config.yaml
num_hidden_layers: 16
hidden_size: 320
num_attention_heads: 5
num_key_value_heads: 5
head_dim: 64
intermediate_size: 640
vocab_size: 8192
hidden_act: "gelu"
norm: "layernorm"
norm_place: "pre"
norm_eps: 1e-05
positions: "rope"
rope_theta: 21700.0
rope_fraction: 0.25
qk_norm: false
attn_scale: 0.125
bias: "all"
tie_word_embeddings: false
parallel_block: true
init: "uniform"
init_std_qkv: 0.0184
init_std_o: 0.00325
init_std_up: 0.0184
init_std_down: 0.0023
optimizer: "ademamix"
learning_rate: 0.000379
lr_mult_o: 0.696
lr_mult_up: 1.43
beta1: 0.9
lr_head: 0.00924
warmup_steps: 469
schedule: "wsd"
decay_fraction: 0.788
decay_shape: "linear"
final_lr_fraction: 0.0
batch_tokens: 131072
max_seq_len: 512
doc_mask: false
train_tokens: 553600000
max_steps: 4224
dataset: "wikipedia_en"
MLP neurons of a small language model. Each row is named by its layer, matrix (up: input weights; down: output weights) and neuron, and shows model dimensions 256-319. Each number is 50 + 15 x the weight over its row's rms, rounded and kept within 0 to 99.
Before each neuron's rows is what it responds to, as a language model described it from the Wikipedia text at the highest values.

Responds to: Mid-word name fragments
L4.up448:47 59 28 77 57 46 39 49 65 69 44 65 67 39 27 48 57 65 28 36 64 42 82 57 47 58 45 66 50 57 59 54 49 32 35 38 43 69 52 72 67 36 61 57 37 35 57 30 53 19 38 68 31 35 45 13 58 57 55 39 43 49 64 60
L4.down448:54 37 57 59 24 43 59 57 12 45 61 33 23 53 56 42 64 29 60 48 32 32 47 49 57 50 49 45 46 43 52 37 35 79 60 49 62 52 42 25 38 61 62 55 35 65 58 68 43 55 48 51 66 60 42 81 73 44 50 84 61 47 32 37

Responds to: Hyphens, colons, number values
L4.up215:49 30 33 02 49 45 59 52 51 56 36 54 62 54 60 61 45 27 29 54 45 57 21 34 42 50 34 68 49 58 49 44 36 45 51 67 81 67 47 52 56 55 64 78 55 40 53 27 35 44 60 44 35 38 25 35 76 48 49 20 57 65 77 50
L4.down215:45 52 47 75 63 83 64 51 49 53 37 57 56 37 50 59 59 49 64 52 24 55 75 57 76 67 70 25 48 35 68 41 65 25 45 47 52 39 42 46 31 34 93 52 34 38 80 46 55 41 45 63 72 49 37 61 29 52 63 56 51 63 39 72

Responds to: Mid-word technical suffixes
L12.up251:37 46 45 38 59 43 43 51 40 68 47 60 37 35 52 35 41 29 37 50 79 28 26 33 36 54 18 47 52 47 36 44 49 32 18 53 51 64 60 58 39 51 44 40 36 54 48 58 12 15 89 50 50 49 29 34 57 44 50 68 59 77 37 37
L12.down251:36 50 56 63 44 41 53 47 61 39 73 47 25 42 70 66 21 39 52 56 45 31 63 72 39 19 53 28 59 53 50 79 61 61 61 44 57 25 52 45 47 53 69 39 59 52 60 59 51 50 50 62 85 75 56 30 37 31 69 65 67 40 40 67

Responds to: Personal name fragments
L12.up189:42 85 66 31 50 48 65 47 45 32 50 71 62 47 58 48 54 60 57 09 41 63 70 47 29 39 51 45 61 26 54 41 58 55 67 40 34 48 45 51 84 57 51 51 52 34 63 01 33 46 49 68 54 62 30 60 47 73 26 57 46 48 41 60
L12.down189:41 43 61 59 69 52 75 45 27 55 90 31 33 60 75 44 50 42 47 68 23 40 78 32 58 49 44 64 57 79 25 78 44 64 66 32 51 72 58 48 13 39 34 39 36 55 61 40 32 53 60 55 62 36 49 69 46 47 63 70 65 69 18 61

Responds to: Name-internal pieces and hyphens
L4.up197:65 72 44 27 53 51 55 54 40 59 38 70 17 60 36 53 43 48 64 46 53 61 64 42 52 53 54 37 39 54 63 67 67 64 32 44 53 34 34 44 64 69 38 59 30 42 65 45 19 26 43 75 50 62 34 43 58 36 36 62 55 50 66 54
L4.down197:55 46 23 65 63 50 32 53 42 45 75 36 43 41 31 46 51 53 20 36 53 54 49 55 47 51 57 55 78 57 47 37 32 73 67 40 58 58 45 54 49 36 49 64 41 45 65 53 67 61 55 44 49 51 47 56 39 41 55 78 45 57 78 43

Responds to: Heading markers and word interiors
L9.up598:68 28 49 65 53 17 76 35 49 41 56 32 34 61 55 28 55 55 61 68 50 15 29 14 34 37 29 72 48 52 48 33 53 63 48 74 48 53 45 78 38 50 58 62 33 58 59 42 33 34 70 46 81 35 40 58 57 50 73 87 55 80 23 60
L9.down598:46 66 53 76 80 30 57 58 75 48 61 47 47 52 56 33 32 67 46 34 28 26 42 60 43 69 43 51 29 70 36 48 46 54 36 66 38 60 37 56 50 66 46 33 47 73 34 30 46 29 73 46 24 28 55 33 45 69 46 29 43 63 34 53

Responds to: Relational words after commas
L4.up540:37 57 27 42 63 40 46 31 38 55 61 37 86 69 68 24 54 80 30 60 69 54 39 53 28 30 50 63 45 47 68 33 35 72 35 58 48 53 32 73 42 28 54 42 56 64 65 30 54 30 66 49 59 18 86 65 65 45 61 66 38 94 52 37
L4.down540:52 50 75 35 42 50 58 58 52 61 54 58 44 22 57 51 56 33 82 45 40 30 74 39 58 56 74 53 46 35 46 94 62 36 52 43 46 31 58 64 80 65 39 65 26 45 72 74 36 71 50 63 31 66 31 59 35 61 36 50 62 32 69 56

Responds to: Technical suffixes and "from"
L4.up323:40 73 29 38 63 72 40 47 38 45 30 78 75 68 65 34 50 30 48 41 75 74 28 38 42 53 57 52 59 55 66 30 46 47 28 71 57 74 45 54 58 47 58 48 54 43 74 80 34 48 62 57 38 23 40 43 47 57 20 62 56 76 50 57
L4.down323:56 38 53 40 58 21 66 55 58 51 49 09 49 35 14 64 43 60 56 48 47 39 73 58 48 53 25 54 52 43 16 52 80 49 65 50 54 41 70 66 50 51 40 30 33 52 45 34 62 57 54 61 65 75 44 39 66 59 62 51 46 62 38 63

Responds to: Repeated rare-name fragments
L12.up119:28 49 39 22 39 40 43 46 56 36 30 49 68 65 50 35 56 58 57 24 44 54 29 69 69 21 21 45 60 35 67 73 62 69 34 46 63 39 20 41 54 80 58 76 65 80 47 34 47 42 68 55 35 59 56 33 44 70 50 64 78 55 49 46
L12.down119:34 35 48 53 56 53 45 45 48 57 57 38 67 55 52 61 29 54 72 76 42 57 49 71 70 38 46 43 24 49 47 59 58 33 85 24 43 67 62 37 50 51 38 46 17 48 58 42 55 58 67 31 36 64 72 49 63 54 60 36 49 26 53 32

Responds to: Ordinals and table numbers
L12.up289:27 67 56 65 70 41 29 53 54 40 74 23 55 48 40 48 99 37 47 47 53 35 38 59 47 63 29 67 66 54 61 39 51 96 50 44 31 39 25 21 66 52 41 80 39 68 64 32 25 40 57 61 35 56 39 29 52 73 49 66 52 38 33 22
L12.down289:53 31 55 38 68 58 28 71 74 50 28 45 36 60 32 80 72 59 45 34 49 59 48 54 43 56 68 46 65 54 42 53 52 42 70 49 55 39 45 47 33 58 66 61 69 43 44 46 52 44 66 57 40 44 53 33 30 74 39 47 48 46 30 63

Responds to: Table markup and "by"
L9.up156:65 63 71 42 61 68 35 44 45 37 20 83 45 81 55 68 29 37 65 39 39 51 51 40 42 34 77 55 20 46 63 64 62 78 31 27 57 53 51 31 75 46 63 53 48 49 40 61 35 20 56 37 47 14 44 46 60 59 35 60 63 60 55 31
L9.down156:32 47 44 38 30 43 37 29 54 46 40 42 67 54 60 51 52 64 75 23 37 45 66 41 60 57 15 37 44 26 79 64 83 27 34 55 65 39 55 44 49 61 36 40 61 35 60 74 49 36 64 69 73 75 46 48 54 69 42 48 33 63 60 64

Responds to: Word-ending subword pieces
L4.up622:39 77 38 49 55 66 75 39 45 52 51 69 56 64 55 46 58 54 66 53 78 53 46 56 56 53 34 70 63 41 52 52 37 36 42 82 64 49 53 54 39 28 52 43 32 61 34 44 42 53 75 73 41 60 53 60 45 29 61 33 48 60 40 72
L4.down622:61 23 47 40 50 23 38 39 68 46 43 24 70 43 04 54 61 50 55 39 45 31 66 59 41 51 52 47 28 53 26 52 41 71 37 39 53 62 39 67 68 75 44 71 54 24 67 63 23 40 61 47 52 35 54 48 43 42 51 77 65 17 54 32

Responds to: Compound-word first halves
L4.up235:28 26 51 54 63 68 59 58 56 58 60 66 64 38 83 27 52 15 43 58 66 39 38 24 55 79 40 54 53 71 54 55 46 69 51 63 64 42 62 49 36 32 70 54 45 49 33 47 25 24 66 81 35 55 78 36 63 52 46 40 61 71 51 64
L4.down235:84 58 47 37 45 23 41 36 60 76 58 33 51 61 66 44 49 74 64 17 44 50 34 53 58 52 42 46 54 54 35 65 39 52 43 61 39 61 60 31 62 39 44 49 50 45 54 58 49 81 52 58 50 39 48 41 51 28 33 55 60 46 32 23

Responds to: Quantities, measures, and extents
L9.up357:47 47 39 43 41 53 29 49 56 51 47 38 64 62 61 60 29 56 29 65 65 38 51 45 69 51 48 71 60 47 74 60 45 43 38 48 92 69 48 64 56 52 42 52 28 46 67 50 46 20 58 70 44 74 75 62 57 50 55 44 57 57 70 65
L9.down357:62 48 19 42 40 39 39 53 32 34 46 34 30 36 67 86 32 65 54 79 49 69 57 61 51 66 64 58 28 53 69 56 20 62 35 44 62 39 68 38 34 56 48 53 35 62 73 53 40 41 53 62 56 76 29 45 37 49 45 26 53 46 67 53

Responds to: Structured-text name fragments
L4.up449:40 61 47 73 71 46 47 52 53 76 67 56 39 56 32 52 44 38 77 14 46 36 39 65 72 50 43 56 24 30 42 71 41 99 40 39 26 34 53 46 26 51 59 48 32 48 35 16 32 54 60 78 37 16 52 30 56 66 43 37 55 48 62 41
L4.down449:67 44 35 27 66 52 36 52 56 38 70 44 53 22 70 68 71 63 45 60 45 45 41 59 25 49 25 40 25 59 63 46 66 32 45 34 42 56 46 27 56 54 48 70 51 79 54 76 66 60 66 18 57 71 49 42 13 51 51 61 60 49 51 50

Responds to: Quantifier opening noun phrase
L9.up634:37 55 61 49 72 40 45 40 47 51 46 62 32 70 49 95 53 44 42 60 46 45 28 45 45 27 70 64 44 67 82 47 49 61 46 43 65 52 77 28 67 39 49 53 29 30 64 57 54 22 40 55 53 32 35 54 59 51 45 67 53 86 23 52
L9.down634:52 43 60 51 63 64 59 54 96 45 39 60 39 50 48 16 55 77 40 81 44 31 40 65 43 43 40 59 77 45 44 62 62 66 69 31 78 62 35 65 44 53 37 54 54 12 56 49 45 52 39 13 48 40 31 60 52 79 31 37 09 33 28 54

Responds to: Markup and table delimiters
L4.up38:66 45 55 55 44 50 76 24 46 38 79 54 19 39 70 51 45 59 49 46 46 78 35 60 43 30 25 68 53 82 51 28 63 47 58 66 37 57 43 51 68 45 59 55 21 27 62 43 43 40 57 53 21 30 49 49 66 72 33 75 76 44 63 46
L4.down38:30 52 52 45 57 36 38 70 67 70 52 62 84 52 49 46 64 47 25 58 54 41 47 30 48 74 58 59 46 22 53 53 33 40 38 28 62 36 51 57 53 60 49 42 75 87 20 47 63 39 52 41 71 45 74 62 43 33 44 57 47 55 52 54

Responds to: Mid-name word pieces
L9.up99:49 59 53 44 28 35 28 48 58 54 45 33 70 35 51 39 64 58 72 45 42 36 52 22 29 57 28 48 48 63 37 59 68 41 47 41 48 43 40 77 28 63 57 59 57 47 76 21 45 58 78 55 48 53 59 23 66 72 46 41 66 57 74 38
L9.down99:61 59 37 59 49 71 86 32 51 56 88 87 55 25 42 74 41 42 34 55 69 27 64 41 67 42 61 56 34 52 50 54 52 33 42 40 27 55 44 37 61 47 18 50 46 40 58 73 48 55 36 52 42 60 65 64 53 64 59 45 49 44 37 82

Responds to: Markdown table separator dashes
L12.up287:47 73 45 35 55 61 75 35 65 29 75 67 53 75 60 39 61 25 72 53 42 42 37 54 40 46 53 39 61 31 72 54 57 74 65 28 39 53 50 72 61 67 38 32 57 50 57 59 47 59 46 52 80 43 39 65 56 43 33 78 71 42 46 64
L12.down287:71 32 57 48 46 32 20 49 45 63 41 30 55 56 53 45 46 50 68 65 55 38 42 82 31 62 72 46 65 57 29 52 63 46 53 63 55 39 42 32 27 47 46 69 47 68 69 79 50 40 50 68 43 60 75 53 50 53 18 25 58 40 61 34

Responds to: Mid-word taxonomic name pieces
L9.up550:33 39 47 58 21 40 67 40 66 60 27 56 76 92 48 60 64 55 60 38 56 41 61 42 90 45 56 55 36 44 48 65 45 74 46 41 68 41 09 57 39 30 50 76 68 24 46 34 26 57 54 32 28 37 66 54 56 41 34 55 73 74 45 51
L9.down550:57 47 82 21 69 47 52 46 68 55 32 49 42 17 68 59 49 59 47 58 35 56 55 62 42 46 39 28 34 48 42 57 73 71 24 46 65 51 51 75 45 39 55 60 49 78 28 61 31 84 46 49 39 63 55 65 30 30 41 36 80 24 53 61

Responds to: Mid-word name fragments
L9.up179:30 70 19 80 64 49 57 45 39 53 51 77 49 53 50 77 45 62 60 22 80 64 67 80 30 48 36 79 44 73 82 37 46 66 37 58 54 48 44 49 59 76 38 62 48 72 49 61 58 37 63 46 52 41 38 35 64 43 59 42 39 71 48 46
L9.down179:14 50 56 71 40 68 48 38 51 38 54 51 24 60 33 45 42 48 67 54 41 49 44 53 40 65 30 67 30 51 23 38 81 46 79 68 43 55 92 46 73 12 62 52 64 29 72 61 45 17 49 52 39 60 48 57 68 68 47 82 16 49 56 28

Responds to: Word and heading completions
L12.up68:45 53 50 39 70 40 75 22 26 38 52 45 76 41 57 70 48 26 44 49 62 50 37 41 72 56 25 56 44 71 73 49 67 20 52 57 28 54 16 49 54 86 64 59 62 21 44 58 49 42 56 42 58 26 70 56 36 38 43 72 82 40 48 52
L12.down68:94 51 42 54 49 59 40 43 41 60 55 49 74 32 47 40 69 19 68 59 47 64 45 43 38 40 61 27 68 56 46 44 27 66 48 22 31 32 48 48 64 33 53 50 66 46 31 67 36 42 29 50 59 53 45 34 61 55 49 56 40 75 60 57

Responds to: Mid-word pieces, table dashes
L9.up334:46 29 61 19 59 57 61 49 65 65 31 62 27 95 33 71 53 30 64 23 33 65 41 26 47 32 64 52 43 71 69 45 40 90 85 52 65 55 68 62 79 63 23 59 65 46 63 33 32 46 52 51 45 42 44 39 49 62 32 55 42 33 50 47
L9.down334:29 50 41 58 35 50 59 42 55 47 41 42 67 34 14 65 54 52 53 57 59 57 50 53 42 67 58 69 45 28 57 39 76 59 50 53 40 31 55 51 66 49 43 47 27 46 37 52 56 70 45 37 62 64 46 23 24 34 59 80 41 36 44 53

Responds to: Sentence-initial word starts
L4.up136:58 77 59 57 41 44 49 60 36 69 46 43 38 59 47 44 53 32 55 41 88 55 24 39 58 28 17 46 27 43 48 45 58 53 45 46 48 35 56 76 67 38 71 55 55 52 30 53 51 50 37 45 30 24 48 57 67 36 71 29 52 63 37 41
L4.down136:69 74 73 24 13 33 45 73 27 53 63 40 47 52 47 70 75 47 51 32 51 52 69 76 40 40 57 39 56 34 45 52 55 58 82 89 60 54 60 49 56 39 83 79 36 72 53 48 63 52 37 54 28 40 76 44 31 54 51 66 58 28 62 54

Responds to: Numbers after prepositions
L4.up152:48 70 44 43 44 65 53 47 45 64 12 46 82 42 48 52 76 57 59 65 59 32 72 48 48 53 38 62 51 62 45 47 58 35 28 55 49 63 28 50 77 42 83 71 36 58 32 59 58 48 55 62 71 32 41 48 37 67 50 54 46 54 49 53
L4.down152:53 49 65 56 73 50 47 41 52 49 50 46 29 51 28 20 48 52 49 41 56 72 23 63 51 63 23 63 21 21 67 55 44 31 39 58 26 33 45 56 35 34 40 49 44 49 35 38 82 61 72 46 63 57 73 79 86 42 56 25 64 63 53 49

Responds to: Wiki heading closing equals
L12.up38:50 47 54 17 42 43 43 42 29 42 28 46 52 39 37 85 58 68 38 32 59 47 64 65 73 46 37 60 37 48 51 56 42 57 35 50 63 39 76 60 38 84 46 56 42 53 48 62 55 51 59 34 72 49 34 65 47 35 38 39 42 61 32 58
L12.down38:39 68 32 67 60 51 37 64 28 48 63 48 38 49 64 26 47 45 78 46 36 33 40 36 49 40 59 33 58 60 60 60 57 77 60 41 43 37 47 32 42 42 35 42 72 27 26 77 54 42 55 60 57 73 50 44 39 60 30 42 71 65 53 56

Responds to: Slot before a country name
L12.up178:74 59 59 23 29 49 65 51 48 70 44 51 71 50 35 50 66 52 41 54 81 47 65 46 43 21 65 49 28 42 64 36 46 67 61 43 59 63 67 41 49 52 59 60 14 52 53 59 64 23 34 48 26 27 52 47 80 51 61 47 46 56 51 64
L12.down178:62 60 73 69 57 70 30 68 63 60 57 52 57 62 68 59 58 99 63 69 55 77 65 45 58 59 48 52 36 70 56 30 41 32 49 47 35 60 46 16 41 44 40 55 39 48 53 25 69 35 30 51 56 44 43 58 27 56 36 21 44 32 54 38

Responds to: Taxonomy colons, Japan mentions
L4.up307:41 44 43 77 47 22 58 55 48 53 72 56 35 43 32 27 79 30 68 50 51 45 29 56 66 30 41 55 42 37 29 53 43 56 47 17 52 55 37 61 52 65 41 58 57 50 55 15 57 65 64 67 51 67 46 16 92 47 67 33 36 43 68 46
L4.down307:55 59 43 44 69 74 32 46 31 63 54 52 46 46 63 61 59 56 67 47 40 38 80 58 34 43 69 42 44 63 73 46 39 49 52 76 51 53 72 63 31 29 65 45 48 48 25 67 31 54 54 51 48 28 50 72 02 40 20 42 60 51 24 45

Responds to: Headings and narrative nouns
L4.up481:27 76 50 30 51 45 67 57 28 45 41 26 40 65 73 65 52 62 46 54 48 60 44 41 47 49 48 48 58 51 59 15 54 54 64 42 36 77 35 42 64 68 87 55 43 50 79 40 58 14 54 63 64 46 38 30 36 58 53 63 55 64 48 53
L4.down481:66 34 67 56 45 60 51 47 86 30 61 59 68 64 44 47 55 14 63 43 80 43 41 68 44 22 43 65 38 15 52 63 27 70 26 50 59 44 47 56 42 50 21 47 27 62 46 35 39 53 48 39 57 47 50 49 49 35 72 57 49 52 51 75

Responds to: Word-initial fragment tokens
L12.up554:44 55 60 44 36 30 41 35 47 66 67 35 47 34 45 60 57 30 47 52 49 43 59 14 48 44 37 47 55 52 83 55 57 52 43 54 37 64 52 19 58 55 58 53 66 61 34 52 21 38 41 55 39 55 31 47 41 70 36 65 57 58 58 42
L12.down554:54 71 13 58 56 62 36 45 40 46 64 36 66 22 63 95 53 37 41 44 58 59 34 69 45 47 60 41 59 35 63 57 63 87 64 50 44 22 73 35 31 36 47 64 72 57 63 46 39 69 55 62 08 39 61 38 62 46 69 72 75 55 37 42